MLP neurons of a small language model. Each row is named by its layer, matrix (up: input weights) and neuron, and shows model dimensions 32-223. Each number is 128 + 24 x the weight over its row's rms, rounded and kept within 0 to 255. Numbers have three digits each.
After each neuron's rows, "fires in" lists the words (lower case) most often at its 100 highest values on Wikipedia text that the model never trained on.

L6.up292:090136133126074127180158165088153077112104132108150141148116138162150104125111139104165123158139154155173177171127142132111128127149123153120139108097134142167087142162140157137106169175108114158120144112118149149124124177109149134113106102105108133150143132163135112174121146119132103097128127137137097154108142135173104138147144149079165111167100100151153189119096121126164139099147105157110120170116128133171136128108090119131120068136121089100121117129110167135139066153107108115138111127094170122118132112108116151123136098126096096119139156116133138129117115134166115121
fires in: "in", "of"

L10.up771:166126127117143157130148082069135066117130106163131131124077180120099115130091157157135115129146123123120118108101141087077133114116152153137139126161134143095149126121095167146129115132127121131147093153093120156132132117098109142134179147145120157114161181156156146119117152163127109134087085150149115119165093181131122153165118093050139117092126146113117109112153095157128100151116158093152119142162152142116121117137127130151154163129125105111148123128155159098127107103130126148159113089106127141165130139149147107100130131110085088134101074101121129118135158110098142151
fires in: "the", "as", "his", "its"

L7.up313:144100135119131126159095134092115114138169162107117149153123137142068160121116124161139104087172102113115117145115134142098129159168085112120101128115118125106107144142142199160116145101133139149123145125117117153140152126090129120079125131149146107103092144109108128141133120136106134117152138175124121144127140189111090134135119124107148172101099152127139106082128124101131115125180113101101129114113127127141139110119165114117122104135103129138132135103146090142104120173141130130112138183129100135166155117140105166114071122159095138120113101169144124107066107116137077112
fires in: "of", "during", "from", "with", "to"

L5.up231:115127087082119119135097148086098152099117128106107170145107120150167088125076117097133135110093122158139116129167138168114088128140090123116128155118160101169099158124092137131149139173171163148154147101103106142115134131124143172100127100146140165160115164113139111172101143122094138123099110122132163135084083137154114138138130124131136127086149072138137134100100134143099181151149109127157154132154126168111115133092111059114146160138098112132155133107114123101126124145089128132130118142111140153136105085142149115138123162129121150132170106144097130084134140145131147143
fires in: "a", "two", "white", "three", "black", "one"

L7.up344:145141102195165142116150119128146143118164114163101141171146137144078156067078139119158114118126116094174087125142158134143147126157169121113086125119126109136126136127143076107141147144138092115120138136082135117082185136133149117118148136118112125108177129153178140101109145128104134129109147110101107152125132107112128104135142155172138108129158137138159165172109108124064131157110098134123099122136124158123105126104126149155098115165162125158115130124142138118175152127073119101158081130138117096117155134110137175188107164097080139138147138105144123113108149127120100139
fires in: "in", "part"

L3.up694:121080148140084178171134116191135142138130142106114137120140111156120137138081087141113135153111111138120148196116124139150124114107128129140155151138127137135082110126111105137130118120149133150126157122154157129107105153059145110126099148118132134134124133125121137105169163116080125160166134156121131166127078129148108124128122094117082161097111184121091097103088147128167124141091124112137157131094119168135138082119092158135126094137113104157129113108140157079126159146128134114161133145153125131134097141112096151107117111096149135153139151137102145124098089152132140140
fires in: "of", "southeastern", "southern"

L8.up25:152113134085110132149117115081108123117134109109117148120138126147146160116139126109107112134136125124118155135104134119115079164188091123147157143119107123129131163070132119118114141146130168194138122124124143147112113104114125105151139116120112119159127167132176118120131099134102171130101119112122127140079163147127112121077091100122130127119126150119158139137074135189118133162130088123126116103183092131139177146128120116116106128164156112108114093088131159134157117136123150110158181107182151107128142105123154132111155138159089137048141093085118150118139151107118094127
fires in: "new", "over", "than", "overlap"

L3.up643:132147105142120112158092173170113175154125091116150127135164157139146103110139123114172102104127127119149118134088147149137082177090123126131109166126114167177101153122134155164103116128096091126111118153138107122154167126158118075086161161157138134133135108070121116125109164116084123141112093142168148127120084119111109144127110100137122106104094125158103141110120100105084124140140121143137150173108109134113166124078145087113132154106126107150101144143123116151146125131114143128142133152108124091148107129094144090116109132106108136159104081175093133118140148107110124142
fires in: "as", "one", "three", "four", "two", "other"

L6.up891:133117138108126144096145077153111153087076118137118142127127128120145137113132122148153118120146101086164142115135137139126145101075122125132126095100106123138157125153132111115150111139111099090087140112141128160127123148158128085129124133094138101074113104105160157101122163114075118127093126142108112143127158161166134138128172141119154107143130137157121100098081153123174129140091100157150098132155062133098129119100178115158163166145147111141123165096122137153142179151144135136139135169099151133157112152141148143125170175151117158101113159134100096087134139157137122151
fires in: "was", "were"

L6.up607:131142135133136169163118117135124131115161170177126152146138134117122082120088171158146151125180171121129148136201163122158117170119126130155111146097081157142120131126141116143086163158117123125127165153141106135107104091101094105109135133129113142096109145086162131134128142148105114106110134157149139116111120125147131154131102091077177110114102130142131114118107115135135144160132127121183093182142151160129100131143121139113178168107121145128094134134123143157113138096121115141160101115127098103149153167112120154141130122108129138153093136092168114092144096073128122127
fires in: "his", "their", "whose", "its", "any", "s"

L5.up922:147100117181091100141131129145129148110125081146109154143115123131099111124124143130136108151089138152168157161127131174150155109136146123131163121127121128114133160130178109112099165151102183119094123135121136123150111103139091130133113099147168124183096178121104111130133136106118143153151099144115165140125108150142143125153130094097169128148105150108138145148068141133115111127114107154185099141124146092109065151134165130114090154128162132113115115114096123112141115153133137158117125119126100122124125118138142162111145074077118143120106136139096100157142071100086097152
fires in: "the", "on", "to", "of", "constantine"

L8.up463:109121113151113164134127110175152133098140113135088093132210163124116173135103110117089117174121143124128146108136142117141169132116138150113123141129129069119106139154137151147186148160152134078118149145084079119135147143097109151076114146119118117138097138143131105152141122125094104116145125143135110147127090116128149162143095102085130158137119133159145119098135125104197132128119143110107131170125146115133090124132150145083096086122134123127110131111083118151072160141113149115133149122153116110121108123139151159093093148111136077093102123123115144187081094128129126139
fires in: "of", "on"

L7.up927:104129127110130128105161127095154100160115115151157128099102149136149150128132131135152119111128120118106128157100112107167145073159121166109126103123149113182159103158134097144113113127144101148159108119095094139149142111099160142106151122107136150122123145147120133137064133158093120099127136131145083156131103105135146155129116120192121135127132112125119152075138134121092128117108112148127087105113134151090069125138127067151108145133140160116122177140141146142190116148162116148116127153107120091156118084104128110075090116129119149130118146122103137126103124114174157142
fires in: "to", "was", "began", "would", "could"

L10.up676:096147102124137112113136142140111103159135120128167125138182127132094175089116150165120137118100175143158142172164147137119155104134111126163135123138147131154132140102117133092105106132090112114141176128123139101135123138081093120129103172141135134129159115152117128122145139116111108119155188120085109150151149114130048104185089142116164130117112135125127095156167115113099106101105157145132129167159127125099137115176124141133120093113131123128121158107101142127127130116077119087158131102145142053075116092116138150095130114137151095130150159131133149162113135124153183135
fires in: "in"

L7.up81:136119114085154125138096144145121098118139146146129145137079155104153134124082098138142147110128174139093115168137125094113126118133132132127140100074119128150113112117123080120100117139105128134122154146115122114110116133113121174164137161150132100137143128154141154126163099163120092127120163134122133145160079106157128087112119136134171127099094149140115101104107096111150117116170110138100160112126155102119159156111104103154112101089129098147136118089157137103128105120098133094136156118118125110146127138142143144154085118150076172112079108118179126153120139101145168077
fires in: "of"

L6.up179:129114136165085180145174143140154154145151160118129148158141154143114148131125136138127054138119124142147137107113142165150109152145173111113124095108166097099127107120152152140152093136156130105132107169107114122146134120137134160123096109144124134112120129137151138120113116157095149112172118113118093107120167118137148166156108100112139155137107147148152106152115112129149153124123105132110182145124102138127063133118164105108083143103122102125106112103074120124138134121138130126138096144113122128113117145109177112116132140107127136119146119104124130078118104120117127168
fires in: "of", "from", "his", "at", "a", "her"

L3.up391:105086137125126143147150101145134109092083134117111129073121111070105114093089162093169124110133090127147146095155148132069147149113138146154079179170103111163123099127094099109114160136134168139081168107149098170107117144116144103127156149107140116172133111170097103150164145131151129163113142137122113145151119119169092160135162165111141167101125129131122161114121097154131095132124131119090151123146116160125127128116104132118131105122167141159180168130172159138141128122130139138113111121065134123167082169143140120163067125126111104129170112134110140112135139161157110128
fires in: "has", "had", "after", "did", "with", "does"

L5.up573:163164090121141116154141126104138155123142142177172095083126133117147143137119148109103132104086094119126128126147124101102135162152133132125142169112156114152144118125128174094084129129159151125134132103091154118143127113136119104113102169117133098172138150148160141149150142142090146117104087136128114139113113098117096144168145122106136094123082100191108081117153129118124118127113114182137161109108118130089156105161148161150133143159137114130137111099157141097134116126135119125112155140137128100125129174129145145165130120149148130065134135130123109124126071096113071148
fires in: "as", "and", "along"

L10.up484:160127105106151151109138072157138111155169134171140108120176136129133143123111116159166122127137126171092150061112123138143123167145094113127147120111159133162155108122143135104114180125149135159138140155084092101141103099122112142100146134082087155095097123121163097137131081145136109137122137143103103179128133134145172119130129092072103132116113213083127119168095131111126132155138129128118134131131159124106099158085155131143130134109132115148104113148107151163141128130112162110156096119136117084146099113178091152142126129141107112114134108129140119096166104121141133106
fires in: "his", "s", "whose", "the"

L3.up163:198171172107092100123124104134134128147160148148134120157143124095135149170127101140172134096144097133142166167147118123098125105121094128128085147076121087141112102108152073132111125141089138168099110110172085155130117124113131119114140123110144103082136165150142096142134174102112109137120106130161106149127113129097116116139158134157146116096136145146147119131142092144087147094146090150114127167136124156123140137195106156139104132102135158164107118132083163140148135127135130137110125162114110135161126108157168164118104104124133137098137128152094121190117100093112095117
fires in: "for", "with", "editor"

L10.up258:104123125104121163132144124126095114116118127129156162123137106154124160138106172091147136109109127110111083133156131116134106098102130101161114160132141170165132140114126195073114116102122149118151103140122131146108139137059104087096129102125081097127111143095138165127115106116133144145103157133197086185106128117085142151122142116080148110121165103173116116163127129150100152152146097127134148137078100143115147117135125106144131130153144089120114113151147150136102143109112084113122112142142108118082144137163132133107136124130103133180166084110096106101108109124139174144
fires in: "the", "two", "three", "four"

L10.up892:150127125120131148125141147140154113124103162150104152129151159152116107145110114124136146113143129123110182123151113110153153098164131116180151130088160099170153085160134147129133150105111147140090110108102161111159163101132143132149121095149155159124100108099091134106116152097148137094103137153127094162124091092137105137157124096171111118111092113106133146100132150158174118151158123134077118097087077103157158139178118083140104098125129142109094109175113184117160090094151106158114119159132111087106136131109129149117141121131111139186131087142106134128143131109138133125
fires in: "to", "not", "had", "have", "were", "could"

L5.up410:113128091084158114131113136113097099126142133153122112093139121123125083163149138152137114078142137124095137115133140113119140128122094160108128113206152158173115090103103147161122154114113131071102140114087102152135121172174168123113119131111142154151099137120111124170101114108188139129156107105147089172134118103108117158144108095153133128137145139119143150095133143079127143124107130156107131112101168114126129129143135113149164113133142134146130129141079109131170076138126108139103127150147127141117142147149149105114113115112162099110117159083139174139146156101128107089
fires in: "not", "also", "only", "first", "lubniewice"

L7.up477:139113108145124122158162128148097131129111126083152077112124142162153125136113093133168142116102106106143120149109132161093138136083113120094158099069106151134080127094131160099143113144120153169124172155125103132114155148159136121149111094091127177112118104125113151110162116156112083133139166175147167143097106115161153167193132108118144140110107154105131170170139102137122138150152142118088140117146104113148151118132140101127129089115093083083156150139148098137106146104110133131132138148103132136133140110087151117088091135089155098140171072118159131149144128149145129171
fires in: "in", "charts", "chart", "matches"

L10.up340:202134112114145123121148128110110082140122136157142080143155147080163168136100103111142106131136089120113138156184125148146077128109145103135129164075131138119134128108130141109131138147108127116128137156108120130096134116129122148111135101177072115100125129136154143119104121111126131110098147093139098102145124149183135148095153142104157147142121112132092129097141127112153089144126144158147151145159141139135111114157118143162121142128104144131158146128106117113165116106130156121167129124120109133117142115159081103131172125116141123160098142119108124110118096099128158152
fires in: "a", "national"

L6.up182:072127107135133110121121146110129082163141083104132151148096126104146118131130105154150136149156081111125130135100105112134148112113163124128078133134141126103149121128139128116126155139080148120154078182135129120169178102159136072133111118158132123125088109134089080144163102155129138116110148124116105151130126122149138119126130133162124039114116127137123173121131156144151169124086126100111137076101148111147109155160104126133100106106169114156140120116163140132201098145144103093106102164120111170147174119125107099135137138134103145117123156106158189126137111173152161091
fires in: "had", "not", "also", "was", "early", "and"

L6.up518:099123152112140161156151139122115140122116147181132123117130140125089114146137105108113131112096134118122108114100120133158145101105121115145136104145072090139076085071119119132107151160176161133097136129152100109163153113087174106156168139110164161124179109087107119123124166145122075106130147135130096095115108127125129168124131071156132107137103098148117131151112121121155167110153088116131167112056153105056150140140141126104105110119092135121172103150140157113155149153123158137146148135124167127133099127139162156143098114122147133149112116146102096103109157152136167172
fires in: "can", "would", "could", "should", "did"

L3.up937:147133146086116128143137099120131118138125161095102181115159099166158181143160146077116124133127163122135130110149072127122127142095110147102137127120122149141134119120164108143133142144137149099112112134141112114092101139121132140118144140104131064094146134129114101196150148158058119099165096111133138135107085094099133160082155154151126155113130104096141143134093149107119106108167154124137104134153126150126122132119133139145145080122089121150096141117082134097111119146134142139148100130125111171135145113140151118107140112121117138166103109106134115085100163158148149104
fires in: "two", "three", "four", "five"

L6.up92:125112124105173116145120100131120095152091098144119157133117079110084166124139138137101156097127101093166111111113133120143103170152140141163119142146130163104152163131123150155070097119133148129133144082121098116108145125131120101104123155133102180135119153117109127130130153129098159144123125125173098122166128117134124139164135132145131113076125127099153042151154147154078132119119199118147089157145154138096161091137127111128127122100180125113135155108149135111139113127139186109157116127112152123168110106140118128114157142143107067136127158076131153145135117112135090142
fires in: "made", "as", "new", "announced", "following", "full"

L7.up520:123107073143124121109120123109164088148136162169117113124135132126138120154154159158136113150117106146143137118141116149125127123132102140162092100128083126158165134109130141082092096149076205124120157113096148104129098148121080131161133109103141080138098119188127129101100129157124128120142111103136158137089091140112131096109129133141149128123131159098107150156111113141146142127092134115153140139098134160091066115144132114124126136180126098097116104119126163142114119164117129084169135077117134089159134094150143133115092157130113156164145101146127117134100106107156138123
fires in: "and", "in", "of", "as", "main", "the"

L3.up666:119150144133138136150127065150110109130141109099131107075122141147121125107105160164169176091110130148134105173084160108188110072145119193057145098163143142137152149119105166127168112143161150119104105130108127095119132110146161125150122123161143093102079129104162123129115119141103106094126152144106143118142115162132129121120137160113116140149146116149088175126130135110142117103110129138166162112147146099142133089123124119119142138102118129145093123123126122115108100123109111098162085138132142145165112107121135116117122135160101142149136136153123088144127139097112067139
fires in: "of", "that", "to", "how", "for", "in"

L5.up1005:147138143139163102088120130137133143134138112150202107123182148134089170125116138179108132151122132122153107106148127119116116087158172107122117146100156121130086079126173149107125144133101114135108066131103104126139168127135120179117158139121142108113131145178143118071099112096111101199115113099142068141123127120128164156105146152115133165150152116148117146131110127195135142075094095120090120127112108168136117148093171168084116107119123127137124139085126138159136128155103121136159135139114157160108146138111142114167137107133141147095172125133115118088130120089165104140
fires in: "000", "of", "his", "there", "978"

L5.up76:117164178149114106156119090093130117135116135160127148139131109106071113118111121168101139097143129096124132142135157113102112135136093134099094155124144105137147103120106130101157140140071122153123142201114138161048112154155124170168108115117167118151106139152164159090150076093114131145124135116178151117105144138148120106108135139153127126115132155141116134151115152152172104115124116137092145170161145118121108133097146144141087173135126098125126148111126139147133127155135143165143112163090168125136119121105116170174096099094126164162156115097072149110137112158160140127
fires in: "he", "she"

L5.up199:101160073068098130150128136129122099116148101143104132106121081149115132122086119136163150150152092111112140101123162135153120119162146151146130154095117112106160131169144123134111164132094155155138121151143091096118154113134173116111093105133098104169105129144144079177131116116133148114083164166149163126134114133139151096170077105169141122092111089136153162132136139093147150152123130125141092121121179147113120102146139133145123131144096179120111138145188169117115151139143115126119120083089134141102138119167110118148144100118110143113152126154179119096106087122105098115
fires in: "it", "this", "they", "that", "what"

L7.up353:105111130122135133104115126138142149144145105167170134118125133163155101120103147130135122146128072127172150134081181133135146094108129176165109106139087169133146133108103115107114155098087132117111114102115095170161109150158121114090153105089153141163139102113116121139090160114146103143127138121136189163127119108171096130161098142150101115098125099127145119163134134146128163152124118148125062116103133147171129123126111101129094129151153150158084134117091149168154189156132117115129141121118149163196132134134120114147108115081114132148078167164144132147105139104103103098
fires in: "and", "or", "of", "in"

L7.up779:112150109120099117159159117108122107145097082133137098133129159164168134133128143144166146174053154154123128113103142130151120147119128153139129137092079104165106148133124160148134148150112135142108120171111127169154136164137145166110135144101105156149126113099103129141152156127072136111128135110149110124130098148122105118145140093178117115136117112141148173138109119139070136094087115128125121140128151126131123124173141167106072133082122103143138135109098098119152118152106089113150109132149177091126107124129134115144104086063139137149179154142171129133126113128075104138
fires in: "in"

L7.up858:096131150145089126147127159099133147141115098154154119110146123138104110116165141129141099123177142129144119092113147088129105154137132122143108186154118144115136152144121127164113177141091147139143125166157116097067129167138142141109102159126140097189139122064122140122131129136113115147125128103164090122138145140116136143129132120126137146100122104151122117123137112134129165098149110117150112153079117137128103116083095134111122104142100156117102149119097107177144082130133133179135092106125094138112153142129136135138076133104123127104134110118137146038156108151138140109
fires in: "the", "this", "it", "a", "of"

L3.up284:123144138154129124129172090122163117106140107129158090107163117118069112144092118122103106148102124184123176090157130108080133145146114153131155194107105117118106117156079114108139097121105151110119140091178145136131164129138135183147067143076158119124135132145101150130174133135142151157107115109131089134091113129164141136143151116120122156140115094125133135138121110081149138119089101127148130120144142110114153144109144145128176084135157133131110130131136155147138131107151140170123128125120133124100103081181184107106092121090089105149154102140182071121088117157129100153
fires in: "and", "there", "in", "from", "or"

L6.up54:108101132157141094154172083143109110132083150147104136099121117117116086123137144156173162158131079100147130105165060134081140135137127126161131168132142129110147100113098087124096146132067167108119144115137145130084137138172105168162143116138094138165136116114089182166142144123118115092139170152136157081129112134124156092137112131154109116107119133146139150144162126141149091143125147136127113120091122114113140129122123166130117107193151147164134131147107162144140139151132124129136115136134135082141110128137134128128087120139102100164138109109105134123128127115112129129
fires in: "was", "and", "is", "or"

L5.up947:121098113165098128130147143149110111123098150092144135098118127151109121144113090122137097132125160167154176144127142142134162137163127156131086124144115108143188128151137133126156085110124169160127158119146102122140146171153123159128090138113117138144100133122098075162126133122122106095128153144119123127120079131128177106133161114106113120143087105151109129107086116098155120139148103122129118131135153157173112117142122113048146085102118103110095139132136172151143121129167151115114069137130136097128076116166115132135096141157087155134097144159155120132110098112083099106
fires in: "on", "to", "of", "from"

L5.up325:140133144115149135136163116176149127113147162136147115108149122107122116110072147126131144131168100139092065149137122098106115173136128145125127096089103138083164122138129092122128131089128144202155129125105125134062183158140114138127098142137150110116073136121117169129114168141106138126073159138160122121133123116121154161142107139105149143147052111174146144112124165114123088115113130176132115130117124116126079147114123142104143133117127132131111131081158103112124115074124126124104134133145103097158126109147134129152130067155115137157088142157109111127129131163164125099
fires in: "as", "to", "and"

L10.up167:130111125110134113110105119159140159128088149122149120134173129113114098129092127124168130156095087180131156094139144112133174103165105126108137090084100111122110113115134144126133121162088164096099111125118111102152106132162159128133144136127132130118133083118121122115127156081141127118153102124154134178158112106122124114134128102192093151145103125112145181102172128117122169100098140113093136125137079135164110142115186079141128151134141170130091127132097104133172122165113109164158164153108118142144121137142165127098126153135083109141146133152075099130154161155160133123
fires in: "to", "from", "was", "by", "of", "been"

L5.up505:101131123127132122144115134078141139157137127140126131148139127156124123126166147141108163158162132170091109133127101121145139127165110130162132108136098129149147120153147146146158108151126090157100142119159108184144127128118135146135114116106151166147153118173120107112096111134116169160083091114116113162094107137133149134112054111147175091072061134140131166136135093150120154164112096100123127117133109162106129106143144142142126119136138139155141131132123110135148149165120149155147133122159149112091135094092127115078062153140077150104141080114163126109111140112128092108
fires in: "to", "who", "when", "in"

L6.up430:143148175135164164135084137123170190104140109093128103098162125136071145109114120167100137159074107126111171105134151092166155148166091163145120122127090149151173114086109147120139108155145121095112107156117127124143107108142155108119123163135160104159140135115112096114129102100125138100125073120115131135123100171193079168122137102116105148129105181111161106161120076109140128139113114088146173143109142095108139132125126113131128091129095121118107126151115134164098126164118109114100150160109181121139128135131108116131082143090133102123172134165149147125107140120144129159
fires in: "as", "of"

L5.up1014:104141185154095167129122124099159104137117110126137146138139110149155096120108128125099137155188150151149133108115124137101111175134143090086141122135132110138139168144134138162136107139128139141143130125162125179116117084125116128092108134138170094094092125141126138100128139114077151151119140096137111140121114111093120131163116137135155150105171113129160062118148112153154142126139122142122133157114092128114095167109112133120098091123105112095082127113134161163159129124154133088143126141083112164163115169093142180183145099127122096149080130121093169123139147102083131123
fires in: "of", "with", "under", "at", "the"

L7.up947:134119109119146142115126133098114172132135145146121163107075140117097155112116089077074098127122093110088135129140090096161111095162120132138116137114167137168142108127133148106103136092110135155119159113098103136095147141123145157078144150141137111124134115109159171144088149099115151095091139111107139130111137091127165104109104095109128131109159138152073103094133138102095129133120149150139122168137159111109111133133105115118151197133112140120136175135102109114137128172102122103140145127153143157090129101130130097115098157107144153143140074195118131117121160137157138148
fires in: "a", "in"

L6.up905:120116161123114108153148118105111121137122155133142133115069124137159128096100130156108135129154079136135135159121074107115143080108109166137131175120077117094177142137081106102144127111115173103071128104123179143133119132163135164097141137115107122174097146139110134087133133130119084120105173134114102134154124109150125097135184141160100155138089131149120120115143115166105073139149085143116148114119132132121115109112135149132129082124182148119148175114101179175123100131100156125130100121099138101149111158190155125131135137121088117169140119111128117103117131146130114124
fires in: "had", "with", "took", "was", "made"

L10.up148:186090122093171124103136123104112121111141146125164111152137082135134163148156119145157163103186126121106125155153167136113160116119133110127111105139132088168161127114135148099158092134104129123178174105150107133111117134113140122098137156168102144159126116133132138141121118144092180131070084129112116135141148175149128112109110132121130103114152117136088175134111092138129083139125075108118106151089186159130147103130137138109132151120112186127111147166117112154159157107137143099107072159151086149117164144144101164143081134128114128117108131131120128129161128117165111130
fires in: "a", "or", "org", "pandemic"

L6.up1008:114136119144166145086118135151140072115077143138170167141148137132115123142106147097140131138115118177152143094114180115130122137126121104168150139146095137090091120117130141105129083149143160105134175173104136153111114135090124134110157155119139161146142170129116151141113152112089138101182121106135099128111098152135164140163151123103078108130129111123176100144113130132163138107142106178101135100161115122108173115150144137133070095106127146114112128101132090120147157156076119142150114149142115153144125128151143130164103105134106125116163118100149117118132090155136113139
fires in: "in", "at", "within", "jost"

L3.up688:104111152164125122126096162115107119120136095086170153097133099137119104142148079112137135136143130138151111127086132149140097136116144129115139119130158156114135171164171094111101111140115168179127103123119124133137151127136159182102154131128174145137104164098127098113126084089081162162134153138135139130119069121150156086125128085103123152118106134113114127100143116135137124119127158103095129092138171101099101163124130132125097134152156160151091160123142144171125154120100136121136140139087103156184132115180111171119133106113062110167120133113120165146161104110114129115
fires in: "of", "order", "alongside", "with", "forced", "center"

L7.up317:127112097138120159132109122102142135117122118159123138126118111109098106061120114105104131111130113116187119136122122124139161124123154104140118144128097160128169086133145150100139151137147141124109142144129123159125135117135137129133199141123139114112175118165144139093145090121122115102088134116102096150131109095154074192098146165131109129119182144080116114103136116124113127128087095167121095078161091140141146132119105114105155136108142099149087101164101117141115104117119135108137161155080148130121132114148129082171156140101112162106162132129098142154080152124146156149
fires in: "is", "had", "has", "blvd", "was", "having"

L3.up387:116149138121180154129088119112153138102106154109120128131128080133127163112133102122133065138109132107133119118096128104106140142109111135149159113137166147163104132118115103188141108151157147138103138115153116156106118101152139158160116116124157110181111124096147165098161129100124142147136174161122142091174079127174122134138122130093127133145141149116158116116140181134132079131143120118125139152123135121133160147124137119159092110132106104091168112136134119101105122126107105151133108080117177148124137140158103112091110101100111123160114103113153140110130116114112092128
fires in: "of", "name", "building", "site", "lake", "mount"

L3.up878:111089133142139103138098132116119094178129126091122103157148146154138105154128138114115155145097109105130183139146120142139164133133123132149082124182128147165144088113125068123123126160094150140110165121158110133146169146150115101148100108159126167103143122113155118086057133122087079109133170119120082140137108101127106094132135130135116111125090112157164123126123123165112145121168111135126103147080147116133135136112140137119117120156124105134103116097114117162168102167180138114107166175109141113157079163141120099144114118140093161161125101103055141149144134140140117167
fires in: "was", "to", "of", "closed", "given", "being"

L7.up421:114106096121120127147100099183161152155159097142133140112142162152105132130141157088146136130110155119118138118143153117093107137130144109118160131102133154168126148168153102129106098135112115145113115074135087152088135136142174096119088135163083141174090166164119136103117143126097102126091067151156084137153120182156114134138143151136121104100094223137137163190153102141136120145091093105114101102126149152127132107148149129124142127095121123107131135128110125135145125138158149141129136093118147108115123116124132100153117122110128149151183090128133123119113125130139119133
fires in: "as", "there", "in", "by", "both", "it"

L3.up376:145144148136152129102143107116119115118117129124142163089130119132128125159091120110142098092104110105119095148153122123100125156111093138153085103094096141125129141155125113146116137177123145129091096112159122144147135148130117141099096116086140123174134119142126144150109155077186156159120164142118149127125115151126167136131137149115118157115114112085135123127147104123114091116139133153109149132126173133147174150100064115115149118102106139164087143116105131109118142163112139110096128081136128147154108136091087138107084110139118117134109166155080136144162139105156092119
fires in: "to", "under", "with", "on"

L3.up840:124103145139099133161088120137117166119144153085150143151128118111123126159116158061132124134121127114130138152136116145096169128134127144171121135110106144118195111155099120107125149060119142129099150071094095112132120183138138109135151169095110142137135138117145117130134138075101152124128100144148141125140104126124125147162153132120150097145127156150140122127128122160136122087145135106083157140121145083103162133157102124151181136112167137117117124163117170098165090122139143121109097126125119149171109087086083124157108108108102120158149095128142103130122101068133114162
fires in: "for", "with", "after", "alberto", "scoring"

L8.up229:128132120131111131130136094128119128119145137165117098116140155113130127132139152112179129151144137143112121125149120077139126118117092119159138131095115130158134153141102169088133129135101136160162112106121097128127171135122141139134134130144103152120128133125125111134129152126148116106102141169179147149151110134105147131142129102118137144129080129128137154156108141125113121172160149127112092166091125169140116128113126166110167146110098168110111153174103143141137075119160150167141040116161105129140132098162160135106092114079119139137142105106155098106108101104134134075
fires in: "his", "the", "their", "s", "i", "its"

L6.up611:116172132146124137090146100163102104130160181178139147158148138111074100112118134121151135117160116121146126155163179120072082148126129125131149134116082125125126138164136089128108125153120143111107127136144143134122157115102101137072155128136128111158132105113141141116127089113110131146120154105160197170116157132142149098134161137147127119119080122119131101158158085162140118077165133139144113171088118125126096118103153144082062130132153141100133133127141098136139098143119178102132147154138103137141144118157150161105163129114140125172160118112129125102125108124171100117
fires in: "the", "whose", "000", "of", "many", "most"

L10.up743:133169119164104110102084099119120144085123165142141124104133109138083090090123125105117150144098118120151145134130130101125110159146143165173115151127123132150123152126116102156148107159141153122118134107141134108116169148157172124127075110197142171090090116154129166115137165120154155131094077126101158151093110110130099133154126112133118069082138132146108132125136134120078116153109126208082154159134110125135142130104115112131111188130135119109121129147083162102119142199114137130129153118111113102118135120120152118120117123095172077137168122120104110109095122096154136138
fires in: "a", "in", "especially", "ave"